python train.py --n_layer=12 --d_model=192 --n_head=6 --n_kv_head=6 --head_dim=64 --d_mlp=512 --vocab_size=512 --activation="swiglu" --norm="rmsnorm" --norm_place="pre" --norm_eps=1e-06 --positions="rope" --rope_base=10000.0 --rope_fraction=1.0 --qk_norm=false --attn_scale=0.125 --bias="none" --tie_embeddings=false --parallel_block=true --init="orth" --init_std_qkv=0.0451 --init_std_o=0.0 --init_std_up=0.0451 --init_std_down=0.0 --optimizer="muon" --lr=0.0138 --lr_mult_o=2.0 --lr_mult_down=1.5 --beta1=0.95 --lr_head=0.00479 --grad_clip=1.0 --warmup_steps=200 --schedule="wsd" --decay_fraction=0.586 --decay_shape="sqrt" --final_lr_fraction=0.0 --batch_tokens=16384 --seq_len=256 --doc_mask=false --train_tokens=113900000 --steps=6952 --dataset="wikipedia_en"
MLP neurons of a small language model. Each row is named by its layer, matrix (gate and up: input weights; down: output weights) and neuron, and shows model dimensions 0-191. Each number is 500 + 25 x the weight over its row's rms, rounded and kept within 0 to 999. Numbers have three digits each. A neuron's up and down rows have the sign that makes its largest values positive.
After each neuron's rows, "fires on" lists the tokens most often at its 100 highest values on Wikipedia text that the model never trained on.

L3.gate299:523493472528523513449486489493489481486530493472533521495502510458512524552462492485506509473488483470477511475517548512531475482468531490484499518516537499499499544498488523489504438490476535518549432481526465499497479466499523503492541555498463517542545461505519503513539485522498489489523493511503498456518491470517489467497513504507510487446507544493505474530475540529502524509482471527491482458519503495511483531494496515491500499487476490474532513512505507524537522532527523431483536500524503533543485540488538546468518500472488456468442502511505502493492497512493482528
L3.up299:528536472560515472496469469534484486479518518488496517496497496494500517551488522486563522480477476478476542480524507560530485464483539507519510536537549518513524518497484496535501469520434499512511462454502499518511514480478524494499508555486482504522465495548499513491543520507483487528483490509505512499519491496535505471481536535517527468493503526522518494560533496536494510523521496515478500485473518491491456568505511516516451491494512543523521513497529511512501495500526502487470551491499542547522463504482517504507503484495506507484441476523512521475493450493471476513
L3.down299:476551495528462487469470430515484541515482472529523507532479511487531492492532525514467499476512488536522484457514503545482553477521512496462512503476496524545480516503514511487501469499511460510500468516482488499508447495481500461494523468500495516536500451504486494487489500498507479551477513513525479500519499530518504494519479519496485508492511509505475469507519496536469525505494500498499500539469517509539495518514510496527521518499533535569481460518498494448500459478488470512499483439525510500523476507474526418560531492494544477515489515495521496524551501520498500557
fires on: "on", ".", "t", "ion", "en", "i"

L4.gate277:491537495496493514504480486487453492444504504492533508533565484488516504499479480477504532512548489466522482518520489518454495528476503505506533497483522519481498548546485521526490457515470468571524495455422483464513471546503485471497493546496515513488526490489489540476519501502506510510488501496483537476473514452529514528481467470512496490523525484540510486519439489482513528519465493504515524473485524498490491560526508498517490526471473443517528518541501481513531497488532496493517529518532498443529497500479490478522497462509469521492516504489508512499512520467512500454
L4.up277:491503505509478494484468520544479491509484460505496480523490462468519460528528541534470471473466503486503483527527546486493510467517541463499490495509519525506524496546550510488516477530522533486505531501499474502500494501508502514515495491512513506485455480502434455524484498519497512503512514522496508497482509510509520482509451501519510497532530523462489503506501502498534514470528523511455499490514526503486447529506516439477452500480493493485545491470504488485483497519460546486527435533454463457499481489533493490543450520490483495546462484513487471516453522526492432524
L4.down277:499536509507518537556489524517534537538502561483500493538542487483520517489514515504470458465483532500484476477533491483541525458524507443483486507488524478541520461520508475475488468511526523528506486507485498505449523495502514458489534494507488516530509492543522493457484478490502506472501473516512487478518532501467554463523467503516507521509543512519468541483513524477524592469543525497508485458523491547505479497477471500465518493471474463464524494459457510518536518522495512465461508467513505491501491520480488490523502494475489512508512485507505492487499479519513523469
fires on: "ic", "an", "ov", "it"

L8.gate45:489434463486517529456492503515505495466468518481473446496524528542514514521502506489467526501498513503492490487494550491535555472479525470528516498486482485518506486501499520495545470546477542480502500511537472543455519511479513535508495510502497486476455512496488491475491493479510509521498521542478484518541491518575478506468484493497490492466461449497542521545492532542493481476491486501457473513533476503497435539500543494530513500548471501479512478474509484497491482496520529519450514519488469498501478542512540487503534512510482489477454506502481495465494488533488524507
L8.up45:498487555518529524533524522471464462517494429528549467519531495484483508472487476497485475509506506475490510499523512468560498480476532477542469492510535467561523487475519539482521523488490504503496509480459465500512497528455453508509505460451540539519492506483487497512478481478505540504491496527509491517500489498521458521513534506475524472478506501540500515485508495520473516521506510470526485501470486503490482510517500499477491422502535519497455468509493482480487512523511510516466478535479470534536530432515514518495514492501503478529502524491437487554527512489520509511
L8.down45:512496444505504499472481514472491490455457501498493500487490489496459529488521561503472455509516493465488450496468497518516512446549524455509482511497487501538521480451515484482478473528512491557490538524455466506494554506511496542480464535488511493518497509496553502479524494561499472526456523473523532480520506480437472487521486465512466513503469493481499516542500495516540465513503489507485473476485529479513501488519483503478491492512492503508477525466521464529461463515481498522498477481452535477484502524464529512483517480529497497534511469532508502516509458528519480503
fires on: "g", "h", "s", "i", "in", "c"

L6.gate246:517495483503511535492503512494563498502503541509510505510505519499481514527525522477491488540522463518473502566502543444477506519501478544496541490495485486502542503458478509467509471503555549518511533520488524529518512517511495523467492504492488485447476487506512516512484491513478484508495501490495515542483512562500465457506460480478515514541509502505559463472547511502493506493494488510515497476480477478542477504491518496513552498488526486480486486509499460495469434488510530527428460515539522511527507480495474453486437486504522524520529506514535499456497488502496530488
L6.up246:495471494503520480497472514474500491512482500548521543519506511516513535534522539479500483505543508538550543520473506478475514505497461522543493540488487482475504485567483496472468497516532519525496523506521525522522529517537463529491482513509506483465484515500492502516497495505537558501518524491536519483514514488505494508487491496504521522554480444535492488455540529495485485475482492504507525510449491475540462504527488503539494487466475511497500488499513517485450454513498527487445431466577511498503446483490486518461511539480516480547526496511495522490487483489505510501
L6.down246:520509500494496465488497502476529512494472487463526531511499476473496489482474507498502490495565477460470473507498545486477509537463510489456503501489536493546472547469523488493460476499451544529518510494519517498520498495488517453484524539461540478486486495510478504456518502494472473500514522516504492517530501533506522504459487535471553485543510506515511500505488510531551471533498454513509502479485517507528514476520507497456466472497497488524526546437479477466493528497466490489467460540543470499478484499505419483534465529516487524511493484511484505499498539455490482502
fires on: "an", "e"

L8.gate229:495516486483504491469515481541488515475489505512485503598521514479567511492512521524462483489549509498525448529517525557552507525499514516515491536509521494461514508492517500476475522542521524460514493515479506538453513559490480476450489502474505510482491480463511486499524554513477491554497508485518534492547496521502524483509506505498518484478490486510492528518504463465515458529513500464479497547510464526426476525458489496507510517516521508512502445460522467536520533520480469485479513498506513508503503484510508461481501502487496510530512487470524485502494501511502469490
L8.up229:514520516521510511531494475501529492473498503461512507517525496540516519523470471565472492482512447503536528481481489532496525507508510522498530495534522495485519476514495505508511478465549519542463485535546547441488520542495451496505477495500537496492520511519485523485490517496497484498518513462523480479486486451509536495518526459520558506505467525519516428484495537484514477502467508507489519482443517539489521556499504504486504491508501521471547501502492452516496520518513486479472515531510496512469505523496478459526501470510477492511511483441578525491486522522480524506
L8.down229:485506448504510517509500454512535485520502556449510472479524474490517525522505510483496559504484509496519524517450462504541483469499508476504491472486517494494495520493502489515502491489501511517435484552519497470508497528528474528513518465486504471473499529502497478465525439482508491514460487494513473499482464521507495479533552499507534481525491525532509511435485507471528495521487501512494511498454495573534517545528510496487455555526500525505510489517475506497471507539475485509477523486516535480567508511435500524493528517525472474518528471510503512492487509470497470474
fires on: "ers", "or", "er", "es", "s"

L8.gate487:523520549512481466498521547498496515522490533509482496481514525493475475544468518475516474514530485440496522518513493513530505483546505455535483506483508449505570477484525483479533511514473512466481512538504515491427518487494529487497496525483486484484473513524529513468515496468474512551500514512523481522509493519529487515488506496444523536523468497455523521524491551525511553506472492472484522534482537493472506465503466518502491516498476472502444505487550496519499504480451499532504503515490456483541520486528479512500525480489526477510519458519464509536510504529534524498
L8.up487:485501488512494466491471524522484502459474488487480480481480507481546539465521444508498484506505495454503457517498524505487533491460428473493461526549561537534549515505492491525486466480480517455505520524449499464463461499486484488485451532528522485514485508507492525509475504501484499513477523511495482517516505498518535551548501484509522505508495499522491521479495460516484468433484494566500492492451490478467483527511486532469488518502504494488476469517490536462513487505507528487496493560527516543537493495507534490514498511494521462497467482508480495486520525491521531472
L8.down487:534531498508509485443479489519536508512537493505544541517536488533477441497514484512503507547496496481506510478511489491494509504481547486484469507476541474547504463466509508520487505537501468481489530558530474532482474554459486538512474511494465481498493477515503516549542553524517501494481470478506494500526498506492516517539550474519491541453494490511530489497480471519501506520496477482496499484510501477489496465503485504547446507485539501510479534506483496510487535520530449518559495490492542488511529534491538497463520513518483482505490491445504512514499528476448489535
fires on: "g", "u", "ing", "i"

L4.gate59:465494505470554515526494444501495511424484433493535489515515528463488512508506498524492520538511509514491494531505470485448513478506479481488527490509492450523529510479529452511477493501475509474522500523525506496483517496478466510529462519485469446541505497513478465510494535483514508468551502541500496488483489508509528526514474497461483558508503483551547501512481492449498489508536524462561520488532486507492497476517493475468467485477508475477479457501553474479507548529529495496506465481493490513477489522490518493510481529534508501485472502472530492529471498497531470492
L4.up59:446489511463469481540513516453482492481468477532516471488490485493583504510454467483487494509524504501483469509487513519513507484472564489518528469513494503499520479489478485499467507520508496496503535493451503523453517495461491520509447532453501502510510487506478475481498426479504522509526520498496477537512488472488501540494464509494511478492462496505526523546484496475526479527476505502513536492497573545508537463532483464525545468491470456511476465480469497485498531510499466524518466486500510538484522486498454528493474509485489499506515504557488498526496515492496502466
L4.down59:533456515490459520504539533559497552506505499509503520517471493502523501474480508496493538520511494493503467490472532513472503482480483490515500463506456498514494494528524474522491493487481501562512475475503478531527486499482470493464533464498503512519504498466499494493497491516482439514458466543504465509529503470509508507493508563516483524493515495478448492485453466466447498472468459537510474451464443469492472515489540540443510520520532482494496467489484530523513509514524509475475476522525527538516561506468516474488513508522506507476458524474476485507498475496502514482
fires on: "s", "le", "y"

L2.gate33:496451476477493474506512522514449502452515518442503506519519499500496483508536464485495476496453519535553509488474496500497496502452488475489478503504485474480505482557500463495473465481537500519501466508489481493481476493505549484502474449514517472542480458460534497489492517556473518543516510527513466516529499505499492521471505463502476540534531510448536508476530496508508522471476492522490533506506507536466510499488448537486523518533512551511486453514535480507484495511498468517529467507473481492482495503558524497496499481494445497517484488519447457479500488497534480487
L2.up33:542496515453509478497526497553446468481541533487481491531480509495477451494518475500499487470492512526530490560505530480507498512470474475519485478554510502501417536501488493534431491511478505466497511512494489468518465437511515513511500488545548440507486538451530492477494482482501544504509507487488498510512532498491489503503502479529503471521503497507537458555514480483474534470528520520493480503517518542473509538490480525529491537510497545505514511502537463506548541521514536486527492503516489495517489485528526496484495488481487508513499517481484499505519501501465529481
L2.down33:527553494458531491483489493536478442509510468494457504519509509489512486489524521520523499458516499501500523528492467464514509520511455530522466499504492533537489509462487535514466500484449474479499481502485465522526474481495512487539468507520524513497478563452493521482511419492490532523474492493519525519514540467454482486499488520489493456495474466524535444550499486524488517474513507512479500519475531533507509530521501541517499528454477549518510464513480450508535505490510524494546486528538483527531517504508509486473508488540496513495490517487500514472492505523500526465
fires on: "1", "5", "0"

L8.gate333:501440511465494509542498411504519477467480526527488512522487456498504481513487482535488536468491510512501470502523501533513542509453486512496502499519504449499485509525472543472491460509493520503497509457508502513453488547495485520476525464497496553495493519491503515485468488473518517484525501504485472471502473489567482503502479515510443463497477533470484502537482525496531513545522505518523466491503475474481472480552513433539521520521481511482529453511518512485548554499474522509511479499503462475489536488515487483490516509538497480507485503509476526527516507507482538508
L8.up333:460518511472474547508530547535560503489487504512528496509447493489518505479501472532445500517481519523497469467538522529517489542467535477542494475487437483492483529451476522497504494503487545469529526488532517514507460464494480517511454490467508511515465526469506472505533496488505490513486512499520498514489535454472523485503481497493475491457545504514495496481478549524502507509475475544471459476523509513496521513474532491489518454529517523522515562503523525515467495544514513508533497486510489489488456436477504515515509482548486510499482516485462490502486526500489508528
L8.down333:505466538504546534518495502497550498516509506502504485547509480474492508487479552536505445493517480538476471457550508510503459514474486518506501514473527498504571474485542482489484494516482494504479490528516450537512518538513555489509527492505474497488454517491491484484518532565466530498558514479485497433520492467505483476522526466522487527513496503482488496481495452510461525469498511468473498458506511546505544479536506518521502524496502505501498493444485484482540467458515491495505511488517511513500485478499515479481512512470482498490514542484560485478497480529495524498
fires on: "s", "ers", "et", "/", "-", "i"

L2.gate253:514481471476530498531500499469543539485487463499521501564471526477487545493498525522461497516523487492518528451527525553507488475517492489524527515456472465500548484488459507507477502492520476493485526491487522484517496522526438533474534506490498509474501532531526525559519550502478512473519525457512456478497470509498497513464508524509524523527478472524485490508454501443488466503514517496513527528491549514510513489515491503477529524498493452465545502490504467528505520505496529476539481530500487478470540445475501489469481535543517497478493523505491476485497529469488510511
L2.up253:495501476456507484537503472499525524473474477506498476539473519486496526474496539528463493487508498502519512463537488573508504504509505490556478484474475493460535467512476513521447521481506525442499530500466518507512513536485423496491512485502505506464492518543503515549509507497470486478485498468548444513496483483496507483510506486501529522537493458548521504526417490455478507476476526492504528519468538529499496495526504517492523507497505467490539508491516492490491515512492519513496501538531468456486515451503504471495485511555489494486472524542466483490486501486476469498
L2.down253:462531526504482514505462439474493486532531512511461508482526527482475454498490463538484512493499513518484460525470499482494483518489528470494471461539514486526453484536500457522485503523501515491498496505513498469489508484498532489508516486490493544469493476520506504446466490513491477498449486528516502510523479493530510468583540489513480503463491524588525523519488482494525502514494469492495487496477504543489459504453523486500512480517492549551483508508480513448482498491495461557501514526495501529502546484523507512511464451513494490505513490521515515525507520555486478497
fires on: "ers", "es", "s"

L4.gate47:517549475478477476482493518529481485450552477485510483465517518492542492503509529492475507529504532554476534486488487544530499541527469526484496507524489519456497545492495511496488474552511474522520427488471499487470509534505497485471495505487479482514512519488489486475489440492503531481509512493524504491516510467466523496500506459518476496493470503509463494523476493496470454527503511512524519466498528509477480517468504495470433500521488485503471456509517455463514554511521528483496463499529466512499546541500490479488508492559532479477509531481509465546534494475539499489
L4.up47:504476516528461460504481522503523510467485510462539532486490494481476504498479507541491516525565463501500511476525485530473485540508518569511470537491489492524465463529483474535477477524494495484491471470512498513478501523467492490485546527489505489504469463473484544516527464542456481516484499496496480500472510498536507500491535462483472480532501518485475492516514501487486532485524481506492500484522523480487522497492468523467449484481512480568472502471523493509504462496472489497494540539486452515506506550483529493472516535476483433466494454549462492512514516518533478487
L4.down47:465515512537438489482521490480533459468470495519502537485491480475536512514483557481471532512484512536507482512480498530477496471553502539487505502488514496494490483520497476509514521479503520486492464524493502494493508530527475434474478503468519519484486543481505481513525465514489484524510454465494490471497499483560522476532499503546476462527452519498484495500490489470499478487529490472530503488470503507521546542512483492440502489505502542479498442477519488484478476506553530489486508491558468469506505523485470508475534517527549461484536476477539510453511510486503494493
fires on: "or", "y", "et"

L4.gate84:514531495469495527435495470499507487490482541494514508532472490520516487511483513462496490469539508542476518463491491529488485521536497517493481505517528549552453475476567501466511504448498468485502510494524509462481476501497481519454535512505477490521460463515491481511479515514516457502502496500536500545472485524508471510495491499528546513507461482506529508502516494427528532504451502537483487441507503486465501475527465534495512540480518473439496497542530497486526535508519527511506523519472514497493524453485474518501533493551494522481485497498485472520484486491535504492
L4.up84:503515475476537481487502522555482506435540517484534469544488555513516462521506495492527510452492507507493500484508500513469502484534479522461485541508547505553515501540548471520530470489503475494484524525476510472520522476486524506504516500502539477549502478506487459514445515516497453498479484525454474514493538489529463479482528457531510518500495515508464519536499504496478484473485500525479524511500478508492520529460502521527477521498469503453474500544486472488483492501482525494503501468519520493547456500516503448518544509467542520485518490515479542519482480527492460492
L4.down84:517483499514496444495498491521520532502489480455484508515493449537503543507520470518510473442529538523498508507587450473487474466530489548493489468505483498500469495514491479483503450526517490441524474489506493484514518449461521524512487503507529539495517538519520490512475492500496456481502480480520493459528475509500491478498495513499519487508495513570457508498528507500487483483504537501495495491535494455513475524499504513479518514500484506539494496491516489453521508512490495506457475460518466509548489524445443516507538494448506496538499468491523505517489527527465480519
fires on: "y", "k", "."

L6.gate260:486539454456473508502498490464521503469482483493489498499548461534462487481455488493495479513492508479472515506519497508515465518507497456454519491518475481475527460502553483472488458498487495496492469496525484558488470509480518477476502485468498484488517538512515505474484460518509450505477503520492461471483495580521486478516497532468536515471443504494515471493492512448540510501495481515497536502489518464511488479532505447496521478545524496510496490510451471494466540502536547482475484529484482507503503477497482477483500526473493504480482589483516496493473524526492500500
L6.up260:518480506494465455531466484473471501538492480504508479532527546520493504493509507496478442486512505538511449501468514479496500518488455518489497504535491513505494523461490547524511448482496505525520513476502497511495493530526453484470542443486504498513495546497540502513476475453477494485501515468484487520463517490527453503484486495454480509497497492544481489500504545461496524500497509526515504528473519483501489440473521505506536551490529548492464540530526479483456518481494506474473494512530497472545488474479492510499455543539553475492456507505504461509517531482481515532
L6.down260:475513479491518505504459498500521546493501520530507497527526464494483484508475532481530525529461527551507541518511509522537490514443523518509459524496498507526553472493495458533499535481539498496439550473519500495493478494536503523461475490517500505523495484464482492504510491499482515503510480488512493502483517489503546493493505494519544507497515512519474499581513480487488496479463483489527502447513481527544490419517508502498527510459546481517561509531511509511514533518468478480514484502441512509514515491473483483501484493521498496497540534548459506482514491483551497540
fires on: "s", "ers", "es"

L2.gate24:505502477458495514498514475497500522464526528510494524549473505516528441499502516493467505526492493536507507516464510527478504477515496529516485529508521461526515445566488503490490446511504493508516490531515514514510548476528489474524486471492517508507562482458512481485518545563458506475504527481484505480491471469478535474532510502502484520483527460481493560538491483522492540497486519551509550506483491478484463534489477504506498504522453518485454459511507465504512499503478464463456520490533520505539525486464554502476492513478469471492511502487513487505486468468498503470
L2.up24:533480496461546485482537467515441515526531526466498479526497526479452484502511490513498516513502523526485509537445520480512512508506548497499479487496543497476502496480513502509479478459504495494536504507496499499526500480540469511531531504508487471483541516485475511463521506505471524526478505463509501512553505483489567460535475490542530536535474526486509515498515521510498511501484551548462534505513492498442499527503524533500478514509527488472527495515555495512544517513505504494491532458500444479446486509532496455526554509515526499534517486478492486493472521510469468527
L2.down24:523503504498532484495545476504485487549519512490484482500488498486458488530490500526527501483470524513483484533420522478509469506502523461500499476512521519467517497456521492511489530464493520497518502528511507490516486497502466490551470529490479528473495507488475530516485512515454509503458494448506469489542513493476538502522472484530473536536487513472524461511489498523485498495499545530478499498481503491465491486525527566497441507489532514523594511539513477510514501500512493493548514480511465477485515523540460456524539489517491501522479488526510473495504524527458451525
fires on: "1", "s", "3", "5"

L4.gate228:460528487504488494500497500482523479526493492511513519501478491529482458492488468486530491470518467485518485460527491481440487506488503550496469512531486565491516503502503538488461449481479532494492505500508468479514549517529500440419496511537469474498503470474513535485533503494510473488464522535489529556525492504516497482477494465495509504487501460499540545531486491457527484550489508491525507483452476495530536498520477480516531544539527470500508489475454477491494520519504507487455501502499500488510486470474483461466547524527457473506511512501511501507490491531545516490
L4.up228:469502495507478516483545465494543548486505496511465511491464433493529492511494501522500531505507519486548498534521473494497476498519506494484510491509539520521536493507467493519485470559522499493490512516473495510520509465538503467495517457509478472501492466533479540508498459466552515499480560530499494516485521551489500519488493465488519532535469481490503523485491497464572485524482487541495464500447493480501503553496506474515486548458499510486540469488511483509463479511451535478470485485522471515529484506489496531471483489515503465514547495479515460508449512521497527516
L4.down228:491476505481497531491508512529477507493504491498505454528486503477519512478492557541488485495467504491531500498489511528502569532482518466455477508519478502554485534503496489483535467499488498454491543533509492544534485510527491516493486483485441475478479501555495512447501506523475527530462492514516488503489495523458528459451474483541508524494556539499492482477480491491470499500504469556497550502476491487487473516479533477477514492509482541489486542491515494537486528491490471515463485525536461518518515489554478502482487478568487495503523466482534471493521487496488470493
fires on: "an", "ap"

L4.gate185:490486471472518494489502525512511473502484464517505486527535512471516512502502506513498510462493502496482509559504494546514484485489489514530504500531488476484521473488496520470490497556468480479516490474520496519489539520492524492446467493507496514502522525522453508517525518484432485532514465456494470473518439472484520490480488462541520491502440484490468507530475545482521543544471502542489521509481485469533504560511552499469511505474504505479512493456461496519562529461471522553495497512530504465513476516511491477503518471512495501498515545512547500506468484546480491497
L4.up185:530498463508490478493495495511546507510496499481527507554490501489513467513453489516481490490514490496474506514500497529505481479532526531520463535489480479463517467490494530509520493545510516521482516493535538503480522531528499499450470509444506554502499476515480495501480488468476546514531500454496474512522473492485527478441501513457488499498426489521484518513470533475500457522490484556573524488504475503513496548523539519484471455456530535479482491510496461491540547493466492501534496500540504507501518467509497526488484475514490495538459504527517493499494523535529516516
L4.down185:495483517510509507488496516468534528513531526469505506557544510489497502525493505495472510501499512501512520496514458508509503549487510467519482467469512515541489471496526482506499487479515562509472497507530543487513502513503479502489535436492520478551521498529541485507470496512517521503432483480535509475510501517485496488505496501500490481473527462543489456557482463519494486498473477498552529463498481498552477510513522488533492488497522481481508547460520457510498499485473459529512552466483503510470522522457481465517486522500565532556502487460463533503513465501510497531
fires on: "ers", "er", "ess", "s", "al"

L6.gate404:470501536492486495462515504501531500523497499456531532477495502518485491496448496530527520519560486526515496494529491489530478448481502526452507471543508513543504538507508516481519476481488531467512525470500531570500516538453510508437500485494509507477493479509543483510492538523524481502488490519502548533522490529470505505537463478519473494466493512469528509507465487477500529491499518509532503519513498461515505473499532535512502535502571471502523518493505463476510531526548459483474508489505545496529485498465525510471445521465488433493499524486491486488502491498499517528
L6.up404:512485486490534485517546472462485522474478552481478486479484526509502452500472512537491464506471499507497510523568503483475511548478508487495479490518528503492516490515506545452485524505519554458491532507500510543510532521489484481472529508489519469504531502539535493529478462531486488478460504491504500502473537553447478489536465520489504525554477496544518504508510509493491469484498504470487532487502481504475489510526531501512482474459518513513521520482512505522488482482537505507488501527511504449517439493479505497457530532497497453465481553523540529452496467540515493512
L6.down404:474495468497552497518507466498465506499482469496481476535471481464488538505484545501502504474460522460541492474533495500480514517470511523484521502443500473483481509558509506507527535503483486493512497518519480527496513500467564508499507499524521506522517518548515485489413520482498506520526474460514541495486492510501515477485486511510494499447508476515476467503441527534518494480514459487493460523558479484506479488473503528450489513495485483516449523483500493515496538501522541537516507511517513469528514489487526480472470511470516504491520453486505436507545512517521482458
fires on: "ar", "e", "ur", "ge", "ap", "es"

L8.gate312:493484510482473464468485502532522557472516475520520479541548508503490542479470532486509544538502509534464483500537519505520490476494493483499537501530478453573510491493537488457489541509500488483471519492513495548530527539489519508479476442485512506478476553489490483524467534542492505496473487510510471508568505487508529476516483511510489552496491529503521492559518479497486504478536537503544504477502517526486509513489520455502546495509515493499472499449495479530531541490509515468462473533478480503483523495487504516497438521496517498492513494509492484466495513513479465489
L8.up312:541528512497496457489497496467520483486493555507513509487488531476558541522494518470473526508502489524455498514524470548484515529458547532508463479554471507473462504485491474486475541517515548469478544479459503540528516481533498537445473472488493486506499516519489458548512493507486484494498488477514546510484485490519521488496489561493507536505481453541484503519510491472500496480485504474497478457481492508508483462520503468492502492517470496468451520478481479518551499487526520495516503493502522521557511484490516544490479481489468538486480527502467466514506514512475539521
L8.down312:483440527452535517516467485515510526528526497498498504502513516483441477484425509509565471511511498523517448506499485511505479508445469502467514508501487501477504480566526485529493498485533527538488493486491468513463496514507524526484541492506555542487512533510514518496524472533503460467533442482527478472494497518522500487507511532490453488482501532494546492501481461471481497452465521525519492454479491464498488482513496498494526500524485505507530476539501496476517463509503510473506492476474462469468553507471490489527501524494538511487538526510518506494527518481492479475
fires on: "le", "es", "s", "ers", "ies", "her"

L8.gate117:505514509480487503487497465554525496492521511516535543480495546431522481474478472464471512475467524503504505549531483516527548554509492504526506495528523506461495479477552510521506489492521443519461542488508531531474492504556485457498521518513493521488483475460500559529496466454448510481525522503548476487496491542511528511492465483485504486512460500453494467515541472493472529519504544450489540496512478484505498523472507506506472508517509492500528529482501498500492488536475474514487478544501516485493496473483531477500522536528531503519525481486524486521525507528504496510
L8.up117:526426507467515484500480491501472498475494510513516486480476492490508493472493515496465517507518518531508482512495516496496537475438537479495481551467472505537506514478483480511473451485526504587526516505454499518527559525513527453503510530496503502471510530495516484518478479470503530494518507494536528491489476507500488478522518479488498492533508491551552511480495489473511462531524489494533474491515492430511543499455535465521491492522492509491471485532467470460436536505510497481472506490559479514503491485513482476513481497515538517507492498495476498476476540538485490537
L8.down117:491487539528485451466518482511497517487500485524488495513486519527471558507504463504455494488573527504495462479518506518485496479517514462534546537473485526466464450529489448499514457506558504540544497541560500463477502501546482494518521492485493558510471480511515487504512531483467520513474474513520489476473482503504478481493501458513513519498522501504511489463492504522501495498474527485483503500511503480501526503508503520479491479525496491526489456499500478491480491542535502522524511508484526544523463422444501502456519468495502529542531497485493507490500533495473470526
fires on: "es", "e", "s", "c", "ap", "x"

L3.gate275:496514521550492492495507504487458482467525548505456555513499526510474508505466465530502449494483504510499468495475486509469437528537504495514497510530508464519493514513444555483511463508499517485504495500556499555469527493479498482500482537505492450514501496482548523527498506517499477469464455537472505500528525491519523512523529498505493495505525506464505474536497509462504479518527475481523524478478557526489525498501501451495529549519509515523517479499494512482503504522546525458462499525482515478493453452523501488516511536492459459505498487519509553524523489459502488494
L3.up275:509492491553551534490505513502475510463499494543550486447471514481484475494469498522497531475527513481525494510508475533490467509521489488494499522476491500543460526480514507482523483469501511529521534480509504524480518476465505494453525438521540515512537523467507502471521489514510514512492486535523497531541487534508457532499474480487526499475494504440484513500505503521507478498507461522514513549459484505514490471504515483531503528467518514443516511486446505519530483487523525500511497502525506500527500481499509472518579518514500493536511490458484558456525510530505436460
L3.down275:501498448491485493480474516479512511518532489515500486459431497446504479492462469482461464481467479466516494526488538516480501516486519502465500519516536485521513512512499463526527477467510506477510526490497536548518518493498498549433484468496543534524476464475509497529501538494533486516435489463503462490513495534479509508498508487536534537508496535545509505536518509504518453460508457539540484496489511512500503474479509520473491477476526493488556503497458478534498523483495533504493490533510486504509515554456512522493528529500517507497489492524466498500544532511455498505
fires on: "en", "un", "art", "an"

L4.gate394:533505507496513495537513482483500513477534509507490496515467500475524528493506504502446539482482507508537461469510554542482551529507508480474510463521508505487503485488497516513516480479458512509479476568511522483504499522514451470485514557492514509506502513501502471502525482497470494476470534552541510526479478525489444497465513475513513525531511515569522476442526493467518494519478495541528489477506516520476527488484509528533485457493477485481544446499540488477535496478501508488533462506486521530524513450488489493507546535501508504469507514530477483480501538477515543535
L4.up394:505460494504475528486511503476545478481534520480473513514501482461444519518492534556503531465539537494509514541523507529488531564555501540502479482553530505505451459508494471503479484503452499499533466518478499478481485506521459507526500505521513546518481474514547467491495499474516478528490517506505518497486469533483467487515511514489538469523537525541475500488551484463536508534526501498472517505553510481483472507465510501472507511474506539519492476492524432502489508502489516456490450504495481479510516527472496501489506487500459510495543492486449494489514519508481486506
L4.down394:449477493529483493519513460480482504523494549487500473488474489490499499487455493498492529481528458502525464529527497496483479457522484469514552506454546492470462515476476505479494467507481500566475512490442498551442470506508483503538484494495490504462480532511526467517524491522529518480514490487489495510505479505480502493477514503510506488492525508485501501531470532493516509527475499527517509461545491488564525549514478515515518533521507498477501533501495514473480494517506510504501482468539421455527518525486508483435526536506460470465518511516477447491486498504485469509
fires on: "or", "-", "is", "y", "p", "ar"

L3.gate319:515484516553514501538483530514486506504511481472517494509522516513487532531506533451453519510524502447509529491492467468477482475516516484477500558546549518510494496523505510534457447484465543542458499463527487535509496484511511554480503522513503492527487463477507461489535495500490493487458499508488523476532535515510500494459491509497487508498518498503466513510490549496478490516489542523519474495484491476532480562494521494507475495525469507480506538511503560506475523521478505509462555546507501499506443459543549514505497518494472491504487458512520493486542537512482490490
L3.up319:469539529495487492453531514514508555528552485493514516503518517521531463502526499470511516514516488513503552552524484493512454514501523486482531517497569551510498502498486515549515514492468502473514478467544473506497475551487516483491492490507500500465506489531511511501502501516483518539462511511471498468536527477478463508462482508475501479501478495491508510513488500493473494498546474470535521518487476475512489519540502501523534462514484485508485562488507516481546536518470512474488505487495434495487457531490499515494461545414480498471520542485524475504490501479476531496
L3.down319:464542492503450479496450525533483533530488524475503492467493513491530510515553543467487536525522478464540467508499492486500519503482485482474522490475520525522495510493498488463510527482458518507530530470526522513538483500545516477450528505541461501537448537482505487511503484462496446490455483477471487465540494496474490469489491503523473518487467498455444520487464492467534497531427506511496517542477499501507494462478474510504498490495516528481464510485488504507504540445496477535497526462487495511473500468505515495494484511456503528537492502511518502478505507483522485531
fires on: ".", "us", "est", "t"